{"activation": "tanh_gelu", "positions": "learned", "bias": "all", "init_std_o": 0.0134, "lr": 0.00896, "beta1": 0.95, "schedule": "wsd", "final_lr_fraction": 0.05, "seq_len": 1024, "steps": 6678}
MLP neurons of a small language model. Each row is named by its layer, matrix (up: input weights; down: output weights) and neuron, and shows model dimensions 0-95. Each number is 128 + 24 x the weight over its row's rms, rounded and kept within 0 to 255.
After each neuron's rows, "fires on" lists the tokens most often at its 100 highest values on Wikipedia text that the model never trained on.

L5.up304 [122 101 103 145 125 142 163 127 128 101 153 148 159 121 146 128 126 130 131 147  81 161 125 122 143 120 170 110  95 116 103 156  77 166 160  76  78 128 138 132 128 114 117 126 126 142  93 121 134 129 165 100 127 116 138  94 133 105 119 141  98 105 161 127 156  94  82 144  87 149 113 172 174  62 133 142 126 127 119 130 128 121 153 149 145 131 115 141 119 114  90 151 187 166 122 159]
L5.down304 [134 144 128 111 139  95 103 120  91  92 112 129 136 136 120  99 137 117  46 130 130 110  97 115 134 142 148 188 129 109 111 144 127 111 163 131 140 128  88 160 170 140 140  96 151 127 153 134 133 141 150 140  99 134 144  93 131 140 148 127  89 151 139  85 127 128 137 174 120 141 105 143 165  85 101 137 130 153 108 102 108 153 141 133 102 130 146 126 131 141 139 170 157 151 131 165]
fires on: "us", "il", "te", " J", " It"

L6.up411 [130 180  94 160 134 107 120 146 138 128  94 114 111 146 140 104 144 134 137 146 112  74 127  88 121 137 134 141 114 163 139 162 130  85 117 120 116 113 162 107  99 115 107 109 140 116 127 117 122 112 148 147 142 148 125 129 140 101  95 121 143 156 138  89  97 133 143 154 144 154 149 127 128 120 119 137 131 155 126 149 136 194 123 125 116 166  89 171 145  97 126 115 139 168 167  67]
L6.down411 [130 113 143 118 153 163 130 121 151 130 111 121 155 134 110 116 141  84 119 165 170 155 138 126 171  98 103 117 139 117 141 133 121  93 102 184 132 149 140 121 122 176 155 157  96 105 141  77 150 100 119 120  99 150  98 138 175 115 108 129 130 146  86 174 152 120  82 125 151 161 142  67 134 129 115 146 123 145 142 119 122 150 161 161 119 120 108  94 108 120 150 140 128 122  92 133]
fires on: "1", "8", "2", " h", "4"

L3.up461 [208 146 117 130 158 150 158 140 125 123 142 129  83  86 132 122 140  83  96 116 167 139 110 123 157 173 125 110 105 134 129 139 127 152 155 116 129 116 138 112 136 102 119 142  98 122 100 116 156 148 134  81 113 126 145 107 151  96 116 137 157 141 129 176 101 116 117 118 126 130 123 140  88 122 139  79 124 136  96  80 133 121 109 138 136 147 120 135 104 170 145 120 114 155 139 146]
L3.down461 [155 166 149 110 140 102 173 142 105 119 133 165 110  65 102 113 148 137  93  79 171 146 150 131 159 155 176 144 102 145  78 141 123 125 149 118 116 110  98 157 142  88 154  99 113 104  84 147 167 163  83 114 151 133 149 100 134 155  99 146 100 124 158 143 133 123  94 132 136 101 132 149 127 122  96 155  90 135 154 117 102 150 110 183 105 105 117 133 130 109 179 122 122 150 110 122]
fires on: " M", "ard", "em", "M", " design", " Candidate"

L6.up77 [118 164 119 148 142 124 152 134 133  65 135 116 119 112 124 128 109  95 106 109 111 128 115 105 102 137 128 127 134  97 111 156 143 126 122 103 199 153 146 176 149 134 130 109 155 139 119 135 109 153 113 144 172 141 109 158 123 147 122 105 142 153 114 134 145 153 119 120 103 162 125 169 123 145 157 129 103  96  91 117 106 109 126 126 171 145  93  98 173 101 162 156 107 106 149 131]
L6.down77 [122 106 109 147  94 102  82 112 112 163 161 153 136  96 130 100 129 137 141  78 113 148 122 117 168 110 120 137 145  92 101 119 127 146 151 123 138 164 183 151 126 140 124  92 104 186 144 157  89 135 175 142 123 112 135 139 156 121 134 153 172 114 103 162 103 124 141 118 159 120 130 112 133 115 127  94 103  71  99 132 109 128 104 164 125 124 120 121 131 211 136 169 119 118 172 116]
fires on: "or", "l", "aw", "ar", "an"

L3.up580 [120 121 132  97  91 115 164 143 104 152 133 132 140 125 104 125  81 110 154 142 116 128 114 153 141 111 145 161 145 133  90 124 161 117 208 125 130 118 151 115  94 139 121 171 158 157  84 149 113 119 123 182 168  97 142 117 156 105 109 121  79 144 142 109 124 146  98 135 155 122 153 148 137 147 135 124 109 144  90 151 142 121 152 133 124  99 125  83 122 151 132 163 100  96 141 124]
L3.down580 [133 141 148  75  98 142 138 121 131 182 118 150 105 142 128 123 101 153 159 163 132  86 133  99 133 103 115 149 166 133 133 145 152 177 158 125 141 152 105 130  84  99 155 138 136 105 105 121 119 138 124 166 103 138 103 116 125 125 129 139  86 148 104  82 164 110 107 129 124 129  85  70 108 116 155 145 146 140  91 154 111  95 125 120 123 181 132 129 136 140 126 129  76 122 141 115]
fires on: " st", " there", " us", "|---|---|---|", "3"

L3.up269 [141 144 184 109 135 148 136 101 107 124 170 139 106 107 124 139 124  71 124 104 132 134 150 122 112 142 131 149 162 110  71 137 139  93 170 107 151 103 134 124 148 126  82 124 121 119 135 126 100 182  94 115 143 100 133  88 135 118 114 108 136 147 116 155 122 131 112 102  97 128 107  70 117 126 131 118 139 112 130 149 144 139 158 109 122 113  83 144 116  88 119 128 144 137 168 132]
L3.down269 [153 144 127 127  81 132 118 152 156 134 137 120 124 108 150 100 163  88 105 140 111 135 166 101 164 163 147 159 117 140 115  85 133 171  87  74 127 140 122 132 128  89 121 120 111 109 112 119 121 144 146 152 135 116 173 122 107 162 148 125 135 106 127 129 134 115 100 136  95  78 106 149 127  77 107 153 116 156 116 135 106 119 193 163 129 134 157 133 128  99 118 127 154 129 120 123]
fires on: " M", "M", " B", " km", " UTC", " Mass"

L6.up200 [148 127 155 116 109 105 123 125 154 120 155 101 156 116 110 109 116 114 146 149 148 127 135 142 156 132 132 132 156 116 157 137 126 127 131 133 123  98 149  57 106 118 125 105  98 121 136 133 105 122 145 138 126 173 159 160 167 144  77 129 157 134 105 146 111 109 194 184  84 158 113 114 127 129 123 161 118 153 117 161 181 138 159 135 136  82 125 141 131 133  88 162  80 139 135 105]
L6.down200 [163 127 149 142 114 130 155 145 146 128 164 133 113 145 147  86 113 121 134 147 131  96 138 110 110  93  85 147  85 124 139 133 115 101 143 129  63 117 146 130 116 124  95 101 128 104 106 139 147 130 125 131 123 116 108 142 135 127 105 146 154 100 164 128 125 167 102 147 128 114 110 146  97 158 163 137 180 113 143 122 109 147 227 116 116 104 128 144 150 137 116  84 129 110 152 117]
fires on: " p", " h", " sw", "w", "alk", "1"

L6.up75 [149 164 129 165 139 129 144 129 139 102 115 127  98 139 149 131 113 122 127 125 114 137 150 121 140  96 101 129 144 100 119 125 111 109 112 126 143 139 155 119 149 178  84 160 154 132 112 130 110 149 153 141 132 101 100 120 123  95 100 159 169 187 106 160 176  65 157 144 102 125  85 149 156 154 122 144 141 134 113  77 133 140 109 130 140 154 119 108 128 136 168 107 136  76 125 147]
L6.down75 [138 119 120 100 143 120 129 114 158 145  89 144 121 112 134 158 137 126  86 118 156 122 123 122 129 206 155 128 126 125 119 126 135 128  89 131 146 159 139 108 100 126 105 119 157  84  94 170 129 146 124  88 127 144 125 125 138 146 134 144 121 114  49 122  98 133 155 106 135 138  98 162 106 142 149 109 128 165 168 192 130 118 127  75 142 134 130 152 107 129 155 119 166 145 122 116]
fires on: " a", "-", " of", " an"

L3.up230 [146 125 121 154  87 121 155 129 102 100 125 111 143 178 130 110 130 111 142 120 168  77 121 143 112  95 150 162 146 178 118 129 125 114 143 113 118 115 153 113 140 152 138 125 158 125 132 129 113 124 114 166 129  64 120 155 124 147 165 163  95 129 124 136 174 150 162 128  91 117  98 150 109 120 121  92  60 105 134 155 131 120 174 156 124  97 147 178 125 108  93 142 126 155 118  76]
L3.down230 [135 152  92 117  55 110  71 134  98 135 156 126 127 124 156 111 141 112 114 156 129 132 124 103 124 109 127 129 113 180 139  99 159  85 134 146 113 156 151 153 100 124 154 151 148 111  95 125 155 133 118 169 130 107 172 166 135 151 155 118  84 148 102 140 147 137 120 101  82 114 125 121 145 141 142 129 154 148 114 123 116 122  99 119 121 111 132 157 161 117 142 138 164 134 145 144]
fires on: " s", " w", " re", " fe"

L5.up293 [ 82 125 127 150 148 124 110 131 167 191 137 100  90 154 157 130  86 138  82 165 112 100 107 112 136 142  81 141 131 137  97 133 139 100 134 111 123 151 126 126 166  95 109 113  84 134 116 145 129 119 148 163 109 103 160 119 154  92 146  88 157 206 130 150 185 143 146 114 132 101 117 106 152 139 119 152 133 157 155 131 106 122 107  86 121 126 134 164 127 112 115 121 107  85 138 146]
L5.down293 [ 93 182 116  81 104 146 139 148 110 147  99 132 119 165 157 144 164 120  98 119 115 137 153 117 131 141 109 139 122 108 148 145 122 119  84 127 148 152  81 158  93 175 100 133 117 113 120 142 116 127  77 113 120 170 163 115 163 121 129 107 152 130  89  80 151 144 150 144  97 123 135 143 146 172 152  89  59 155 124 160 134 140 131 114 155 128 119 131 119 149  82 125 123 167 140 129]
fires on: "-"

L6.up37 [107  92 175 138 150 101 130 142 158 161 108 102 140 144 145 125 123 107 137 135 152 169  93 105  95 154 118 108 109 157 104 120 127 164 106 164 109 107 151 109 139 127 145 109  82 137 103 122 122 130 117 112 126 109 135 111 125 113 124 145 118 139 148 143 171 190 159  79 127 121 140 143  81 162  97 111 113 136 143 128 108 164 105 101  82  91 142 100  90 113 152 160 133 139  87 158]
L6.down37 [109 138 108 136 123 144 117 176 149 118 151 142 164 141 110 137 121  90 137 113 156 117 153 148 103 127 140 164 115 113 134 100 163 162 118 110 112 103 151 116 148 111 114 126 104 104 126 109 149 147 113 172 135 121 135 131 125 107 152  78 141 149 101 124 120 137 124 157 154 128 194 148 148 145  78 138 106 120 127 154 169  98  93 144 129 134 117 129 142 138 125 120 105 176 102  89]
fires on: " the", "s", " un", " acc", "ity", "t"

L5.up433 [147 154 155 116 132 134 133  66 124 155 140 122 126  85 151  98 133 156 129 147 172 135 137 178 152  97 134 123 113 131 131 164 178 129 126 140 127 116 151 136 138 111 112 135 115 195 140 144 117  90 137 115 101 109 123 107 165 126  87  99  83 146  73 135 139 123 132 142 154 142 123 110 135 111 114 136 174 112 199 101 141 118 100 138 156 129 127 107 119 141 168 117 130 165 109 129]
L5.down433 [102 131 146 116 122 146 143 107 121 112 190 132 117 148 127 126  93 150  98 118  92 128 129 176 119 113 135  91 178 115 121 143  89 121 195 106 115 127 104 117 151 140 124 178 134 141 178 153 120 105 114 125 153 147 149 114 103 207 138 126  95  79 110 124 127 140 143 163 129 139 120 157 121 131  83 165 104 152 140 101 113 116 118 123 178 129 143 128 132 116 123 115  82 110 123 141]
fires on: " D", "D", " V", " Man", " B"

L3.up261 [107 134 123 109 175 159 126  91 130 124 172  98 137 107 112 132 173 130 170 121  97 111  98 129 110 109 145 137 118  93 150 137 140 123 113 153 183 121  81 124 149 115 126 126  95 117 136 113 133  91 106  58 110 133 139 123 124 124 122 138 138 104 143 154 129 118 177 141  89 169 151 105 141 162  94 127 122 145 130 114 149 140 111  90 109  81 100 134 121 134 139 109 109 174 130 130]
L3.down261 [109 121 137 135  98 152 132 148 130  91 157 160 110 111 114 142 127 103 154 131 120 146 141  87 140 142 129 107 149 106  82 128 154 143 123 142 137 183 122 135 130 138 110  90 117 108 115 124 119 121 106 120 150 150 204 128 123 157 109 120 141  92 163 174 163 132 138 165 162  93 153 147 135 108 157 123 135 130 134 150 139 131 151 141 166 107 159 157 109  92 164  82 114 121 131 117]
fires on: "W", "2", " Y", "+", "5", "/"

L6.up316 [129 152 137 107  87  86  61 114 106  85 116 181 126 152  80 158 118 102  81 111 123 114 175 128 106  80 148  94  85 136 152 120 142 182 171 134 111 117 161 157 113 160 115 160 147  93 138 159 138 144 124 143 132 126 148 102 100 117 152 146 139 127 105 156 181  99 116 130 139 134  96 156 122 116 127 140  94 137 121 155 174  89 145 142 110  85 130  72 116 143 146 152 130 152 114 118]
L6.down316 [162 119 140 117 156 156 150 108 136 131 115 175 151  59 124 135 137 149 182 112 136 138  90 146 116 127 128 137 137 134 140 178 160 135 133 121 150 108 133 160 116 112 122 106 124 129 107 109 144 140 177 158 142 131 125 123 113 133 148 107 103 134 114 165 170 152  67 101 123 115 164 130 137 125 109 161 146  91 164 118 110  95  79 120 145 167  79  98 147 142 134 125 122 170 162 130]
fires on: " University", " J", "K", "iz", "hen", "V"

L3.up543 [127 182 136 124 155 148 131 115 103 116 176 137 106 130 183 104 135 145 102 123 195 147 136 109 126 123 140 164 147 169 164 135 108 131 171  96 150 136 132 124  89 121 121 140 122 175  87 107  95 160 111 131 138 139  59 146 103 114 122 185 123 103 135  77 126 171 104 134 122 101 135 135 139 114 107 126 120 112 140 109 110 156 137 150 136 137 105  94 180 151 134  93  73 138 162 107]
L3.down543 [137 143 127 119 152 132 140 112 116 137 138 148 109 158 124 110 175 124 103 125 142 138 109 148 116 115 100 164 147  82 142 149 129 139 155 106 116 141  99 104  86 124 177 158 147 175 104 114  85 136 154 163 130 139  95 151 126 123  97 153 140 138  97  84 182 155  92  52 126 111 139  90 156 126 112 123 148 114 127 105 176 147 145  94 123 172 178 140 131 192 165  68 135 127 155  90]
fires on: "==", " com", "ail"

L5.up151 [ 98 163 116 124 127  84 166  91 102 127  97 105 101  81 111 115 150 149 104 139 151 161  98 127  88 152 159 116 103  90 134 120 166  69 148 138 149 120  85 117 128 112 161 119 135 130 100 133  96 168 138  93 166 113 151 129 132 111 117 123  98 127 103  91 145 164 145 126 153 131 173  76 112 140 146 132 116 131 114 123 153 109 129 164 108 153 136 139 156  78 142 139 134 105 158 136]
L5.down151 [105  90 173 125 127  71 152 117 140 146 137  89 120 134 157 120 136  87  86 105 168 127 137  85 118 133  85 159 139 114 138 137 160 119 159 139 123 161 128 125  81 110 123 114 176  81 134 104 133 115 138 135 146 131  96 149 128 112 173 140  87 138 124 110 119 123 161 109 108 201 126 130 120 113 149 132 148 133 138 124  91 174 138  99 123 164 152 107  93 106 137 140  90 135  87 142]
fires on: "ul", "ol", "l", "ar", "le", "in"

L3.up120 [124 137  98 162 134 150 104 166 115 123 141 146 134 107 128 123 124 103  89 141 118 162 140 136 123 104 121 125 135 122 134 143 104 122 106 132 131 163  80 116 142 145  83 100  97 171  83 104 126 140 135 143 199 118 132 147 114 132 120  96 135 152 136  72  82 127 116 142 109 170 155 136 120 137 110 150 158  60 115  96 125  86 137 159 111 169  84  98 174 135 149 126 107 108 122 127]
L3.down120 [ 95 134 141  92 112 127 167 147 174 147 125 162 143 139 172  48 130 132 116 119 134 142 137 140 105 125 113 138 136 108 131 135 115 116 112 165 121 162 139  66  87 163  96 126  79 160 119 146 163 126 109 119 131 138 131 156 130 109  96 146 120  82 125 115 102 158 177  84 128 127 152 135 145  81 130 103 141 108  84 100 105 115 120 125 131 173 114 136 150 136 159 147 123 168 160 156]
fires on: "av", "|---|---|---|", " San", " Oh", "ur", "|---|---|---|---|---|---|"

L3.up452 [121 129 135 142 123 137 122 153 162 157 113 143 152 118 157 101 140 126 126 122 130 127 141 111 121 145 110 108 129 129 137 143  87 144 112 133 172 146 126 127  93 116 145 142 122 111 148 142  54 106 159 116 137 124 131 162 143 165 147 138 113 148  93 127 108  97 123 157  75 152  65 137 101 108 176 138  94 110 155 114  87 130 145  99 180 148 128 157 149  68 162 144 124 121 136  90]
L3.down452 [136 183 111 102 127 141 129 158 133 162  86  98  95  82 151  98  89 154 103 176 106 144 138 133 143  97  92 153 124 125 139 108 110 157 165 133 136 185 156 133 122 151 138 140 101 158 143 172  98 106 139 158  99  97 132 154 114 104 138 135 117 147 145 133 151 123  88 105 108 138 137 131 130 105 210 116 153 120 126 131  90 118  72 121 139 103 138 141 136 108 158 133 106 134 103 115]
fires on: "===", ".", "\".", " an"

L6.up146 [156  91 161 148 132 148 110 127 132 159 118  89 124 138 113 112 170 122  94 143 122 125 150 100 115 107 112  67 124 123  90 132 127 150 101 134 102 140 173 111 116 114  96 129 150 113  97 110 145 114 176 139 165 143 124 103 130 146 152 162 110 112 117 138 106 101 166 105 148 157 113  91 163 145 108 152 152 113 108 150 159 153 113 116 126  93 121 156 135  98 156 116 115 102 135 176]
L6.down146 [106 107 100 147 107 171 120 170 140 145 154 138 145 131 112  97 125 113 121 123 148 108 162 121 102 103 102 115 108 138 143 121 118  87 131 168 114 108 139 139  97 108 156 193  76 145 122 142 162 169  79 151 112 148 146 114 108 121 146 129  98  95  95 112 136 127 122 129 155 111 164 133 113 127 111 137 104 136  84 155 143 139 147 149 104 201 125 136 149 166 149 134 163 134  90 165]
fires on: "ie", "ot", "is", "at", "it", " G"

L6.up424 [153 101 124 115 140 141 108  85 132 119 121  97 138 139 136 124 153 156 165 114 124 114 128 135  99 116 142  82 157  90 119 122  92 153 102  85  98 126 139 104 126 155 126 142 110 178 162  77 126 149 137  73 107 143 109 110 133  94 160 150 104 136  75 153 115 118 107 139 112 162 133 148 131 134 122  96 142 135 134 112 119 109 113 127 128  97 123 150 107 120 145 125 130 181 114 136]
L6.down424 [153 153  92 112  97 145 143 156 136 124 112 116  97 167 112 184  97 115 144  88 144 142 117  71 149 144  87 156 120 136 122 132 120 143 145 140 132 112 105 113 141 143 161 136 135  81 139 157 109 128 131 105 124 149 124 114 112 117 137 140 117 120 122 132 124 156 139 126 109  93 121 185 118  93 141 124 103 124 154 165 125 106 114 125 101 146 108 150  98 137 143 114 157 150 137 104]
fires on: "th", "ent", "nd", " met"

L3.up190 [158 157 111 123 112  80 103  76  98 134 113 112 142 137 156 132 138 118 112 115 177 140 120  85 152 120 133 138 132 124 125 176 143 113 137 169 126 131 125 105 123 142  92 136 116 166  90 126 114  93 141 131  94 146 161 112 119 140 144 117 126 120 154 152 131 116 107 167 121 107 112 164 162 103 150 126 154 149 104 143 171 141 101 131 143 132  97 112 179 140 120 132 156  96 145 122]
L3.down190 [138 132 126 148 154 151 143 140  86 126 112 129 136  79 119 133 106 113 158 158 177 158  94 110 161 123  75 155 134 124 106 129  98 113 135 118 126 140 126 125 109 138 136  84 121 178 181 144 105 113 116 146 109 125 104 167 163 145 159 103 131 120 134 119 125 114 136 188 112 172 127 132  87  97 130 112 116  90  75 133 147 131 164 166 142 110 167 171 113 119 121 140 130 129 121 155]
fires on: " cover", " wind", " proper", " rock", " general", " Rock"

L3.up328 [109 148 170 120 107 107 128 142 178 161 147 134 114 144 118 141 138 105  77 144 133 149 113 132 132 155 144 113 111 118 154 136 157 121 164  99 123 112 123  97 102 125  76 109 138 105 123  65 121 135  78 135 153 134 158 125 156 139 139 197 146 132 172 152 108 135  97 111 204 115 127 118 113 123  93 122 124 135 116 138 102 107  97 168 141 152 122 138 145 118 136 102 127  69 127 130]
L3.down328 [157 121 123 156 124  87 143 174 124 118 153 170 130  82 104 111 152 158 120 121 138 145 131 120 124 124 123 102 139 116  92 136  76  90 111 153 146 144 161 109 134 152 152  52 137 146 130 146 144 167 137 147 118  93 140 120 128  84 113 140 122 124  89 143 152 112 157 129  87 167  97 123 110 138 140 116 115 133 121 138 154 134 110  83 158 147 132 119 124 119 105 138 104 103 103  69]
fires on: " en", "ip", " const", "op", "forman", " d"

L3.up317 [123 137 111 160 120 125 138 125 104 144 145 122 123 113 127 138 107 106 100 137 133 152 127 127 131 143 136 135 134 130 102 164 100 109 128 117 114 105 131 155 123 110 119 136 172 161 140 132 119 158 190 133 182 107 174 105 135 134 160  90  81 118 116  97 122 162  93 151 107 153 132 123 142 112 129 100 125 135 106 133 119 161 148 136 124 148 113 107 107  69 137 124 134 143 118 137]
L3.down317 [135 133 154 151 125  84 108 113 105 135 115 125 119 101 116 137 121  99  93 147 135 126 130 126 147 140 130 152 144  67 121  94 141 136 135 124 121 137 149 126 143 105 117 151 166 141 144 129 152 138 167 135 132 122 154  67 106 107 130  72 117 131 121 121 123 139 175 163  88  78 105 151 178  68 127 130 125 154 146 136  91  92 137 157 165 119 128 142  99 133 135 105 154 103 131 155]
fires on: " was", " det", " ev", " en", " appro", " commun"

L6.up203 [149 114 113 148 104  96 127 142 136 102 121 135 127 140 146 190  72 139 127 124 147  79 107 128  96 114 101 101 168  65 126 145 147 144 168 146 147  96 139 105 120 128 127 163  79 149 118 106 139 101 141 153 119  91 120 117 108 121 123 141 157 112 116 113 144 100 147 168 136 127 154 102 102 132  97 157 162 143 118  60 126 115 174 125 107 105 158 110 108 142 142 118 120  84  75 186]
L6.down203 [147 145 154 109 174 165 125 135 139 138  99 123 130 110 167 142  95 113 109 162 119 118 113 121 143 139 154 130 142 103 171  99 138 140 149 105 105 135 115 109 115 165 105 139 174 152 111 149 116 161  98 131 169 128  74 134  92 130 145 120 158 174 142 120 159 107 121 143  97  96  88 149 125 124 140 143 144 122 187 129 114 143 114 145 116 150 121 123  94 124 104 130 135 152 142  95]
fires on: " of", " that", ":", " =", "'", " –"

L5.up202 [113  93 157 115 126 116 114 117 119 110 174 134 119 154 117 132 139 136 106 135 128  92 121 140 145 133 102 146 127 148 105 156  57 136 106  96 168 154 139 127 109 139  97 175 163 133 139 155 123 118 158 164  97 131 125 137 175 115 150 137 108 125 112 135 109  92 145 157 125 140 119 135  98  92 162  95 153 122 118 143 111 121  88 112  87 125 134 130 125  89 132 153  80 116 157 196]
L5.down202 [126 106 154 105 135 129 116 165 113 123 117 107 104 104 138 119 107 133 147 127 111 149 147  80 103 118 143 143 153 129 131 144 188 118 116 142 107  97 110 143 166 107 167 118 109 117 111 151 112 112  80 158 112 120 122 133 135 115 169 169  83  78 180 117 149 173 104 141 121 182 122 133  97 129 144 123 135 132 119 108 131 100 136 129  75 102 139 160 152 130  92 128 138  95 114 113]
fires on: " K", "ak", "k", "h", "z", "ar"

L6.up459 [ 89 133 125  90 144 122 169 158 131 149 138 139 128 123 156 125 131 108  95 139 123 124 114 121 135 105 135 124  81 130  98 132 133 121 143 123 127 137 122 158 142 156 118 117 146 149 135 115 123 142 105 112 127 132 153 162  85 161 166 103  88 118  95 126 126  92 145 116 124 108 105 147 153 138 167  72 149 126 155 129 149 151 186 154 108 137 120  74 116 108 153 101 156 129 139 136]
L6.down459 [162 120 140  64 100 124 121 196 121 142 154 109 110 160  95  84 132  92 110 104 117  91 156 107 122 141 139 190 146 122 116 136 130 119 150 113 178 123 132 123 115 125 124 116 128 128 159  97 134 143 144 137  99 162 164 162 106 134 127  76 119 114  91 150 128 127  84 150 120 119 141 148 143 136 126 128 108  99 154 180 140 136 179 164 127 122 142  87 120 147 143 128  83 135 113 131]
fires on: "r", "u", "i", " such", " from", "p"

L5.up117 [157 165 133 133 166  77  97 136 158 130 127 124 170 126 131 133 144 106 122 141 128 103 158 147 125 156 118 126 122 100 113 105 122 134 127 142 185 114 155 145 105 135 139 148 128  81 161 115 130 126 175 134 106 124 129 138 104 137 130 121 153 129 152 145 101 107 141  82 118 103 136 157 116 120 113 126  92 130 142 113 108 183 139 139 133 146 139 124 126 128 148 125 155 113 117  87]
L5.down117 [113 116 147 150 128 112 165 168 122 138 162 134 128 120 135 147 160 148 130 129 142 151 120 104  96 113 173 130 103  71  98 116 125  99 148 106 126  94 166  87 157 126 146 121 130 104 144 182 120 122  78 161 149 117 149 134 119 154 150 132 121 166 142 125 105 135 133 184  97  85 143 107 114  92 116 143 156 119 154 132 139  93 144 125 103 123 155  90  73 123 183 152 103 117 110 157]
fires on: "ed", "ing", "ol", "te", "ued"

L6.up182 [117 183 159 111 147 108 149 113 157 128 135 137 152 149 165 114 143 126 129  98 119 132 161 139 171  82 142 158 155 122 117 157 157  99 146 131 140 119 115 123  82 126 102 117 143 101 130 142 159 141  82 102 120 129 143 190 143 115 122 127 125 199 159 131 120  79 132  67 120  97 146 160 121 140 141 101 147  85 128  96 125 113  76 132  90 138 120 136 145 112 165 105 150 195 111 112]
L6.down182 [133 118 181 108 137 120 163 116 126 134  82 103  99 108 166  98 117 143 103 131 121 139 128 142 157  69 133 128 146 142 101 102  95 137 102 132 110  92 145 163 116 123 171 148  89 130  91 155 117 118 133 145 149  95 136 118  92 123 123 118 195 157 152 125 122 115 163 109 152 101 158 165 102 116 148 132 100  81 111  87 137 130  84 123 192 138 173 155 107 130 119 126 135 154 105 132]
fires on: "m", "an", "ol", "ed", " died"

L6.up172 [119 151 161 123 128 152  71 126 130 144 148 134 109  83 124  95 147 115 145 131 155 136 121 179 112 126 126  78 153 139 103 147 158 146 121 138 154 139 109 152  78 112 141 116 104 104  86 134 133  52 144 132 125 161 114 136 138 105 152 117 117 101  76 161 124 113 114 127 142 121 166 131 128 104 124 106 115  89 122  82 127 137 125 158  75 129 137 127 116 122 136 111 132 144 145 117]
L6.down172 [125 124 128 142 107  95 177 185 120 125 142 163 114 174  99 116  90 116 175 152 139 125 106 132 130 130 127 152  95 135 120  99 144 113  76 125 114  93 126 127 140 166 131 135  88 157 137 136 146 132  90 134 110 141 131 153  87  97  99 140 104 113 156 137 149 139  76 161 168  99 106 113 110 133  74  89 148 156 146 106 146 153 122 136 152 166 138 117 130 150  97 116 149 156 160 135]
fires on: " V", "ist", "V", "ath", " dist"

L6.up465 [131 145 127  78  72  83 128 116 167 124 122 125 156 159 138 129 108 140 120 133 114 111 106 174 201  92 119 132 102 133 157 116 131 131 142 122  94 150 126 107 147 104 143 136 135 104  34 126 153 129 145 133 151 135 123 124 162 143 104 151 111 168 146 169 153 101 157 127 119 122 121 115 144 128 139 140 110 107 123 118 123  96  95 114  93  93  93 151 110 130  99 146 142 115 106 113]
L6.down465 [139 140 155 115  97 143  78 169 149 102  99 134 119 138 142 156  94 164 110 151 122 177  79 159  95 168 113 118 121 141  98 120 106 166 106 140  97 124 120 146 143 143 141 100 142 135 141 161 118 150 168 117 112  86 153 145 132  81 143 126 164 101 109 120 116 147  87 127 136 156 111 128 125 112 103 143 133 149 157 128 145  99 117 178  96 137 146 127 140 163 128 105 165  86 121 132]
fires on: " one", "3", "4", " two", "-"

L6.up129 [154 109  77 120 160 122 162 148 118 140 158 140 102 170 118 149 111 147 122 160 134 152 131 114 149 107 127 115  75 112 112  93  85 155 151 101 133 118 132 102 144 142 120 131 134 155 159 116 122 172 152 139  98  96 136 143 104 135  82 117 145 122 178 121  85 145 105 129 127 170 116 100  84 103  89 148 162 141 141 109 126 133  96 114 161  98 126 111 157  95 133 140 112 181 133 141]
L6.down129 [ 95 118 124 107 129 115 161 120 105 119 166 155  96 130 129 141 135 108 158 130 114 112 115 108 112 143 142 137  90 133 124  95 174 151 161 159 129  85 150 128 153 105 125 129 196 109 114 107 129 113 155 119 115 114 148 157 106  88 118 134 151  63  93  93  88 151 140 112 160 139 123 103 141 107  64 123 136 140 152 121 125 138 170 138 118  96  95 145 151 142 130 134 117 136 139 128]
fires on: " ", " early", "le", "0", " prop", "cl"

L6.up515 [155 126  88 143 122 108 175 131 135 102 153 153 118 109 113 120  94  88 127 109  87  85 152 163 181 169 158 133  92 113 112 129 138 133 128 141 137 132 175 121 103 122 126 109 128 159 105  89 139 144 139 155 138 121  94 128 100 120  83 154 106  97 147 133 137 153 147 123 103 118 142 144 134 152 103 126 104 158 119  84 144 133 187  96 151 104 104 113 124 117 102 184 153 124 138 116]
L6.down515 [113 128 132 132 132 118 142 146 135 170  98  99 145 132 120 124 112 153 142 151 166  98 117 117 154 116 117 164 146 147 123 100 152 125  99 132 174 115 139  91 140 144 148 118 114 106 101 136 155 135 147 138 176 119 139 117 119 142 111 180 135  91 127 100 106 121 118 157 104  86 111 148 108 120 110  95 137 128  79 194 163 123 116 125 117 165 146 109 127 112 173  98 122  99 128 127]
fires on: " a", " w", " le", " att", " we"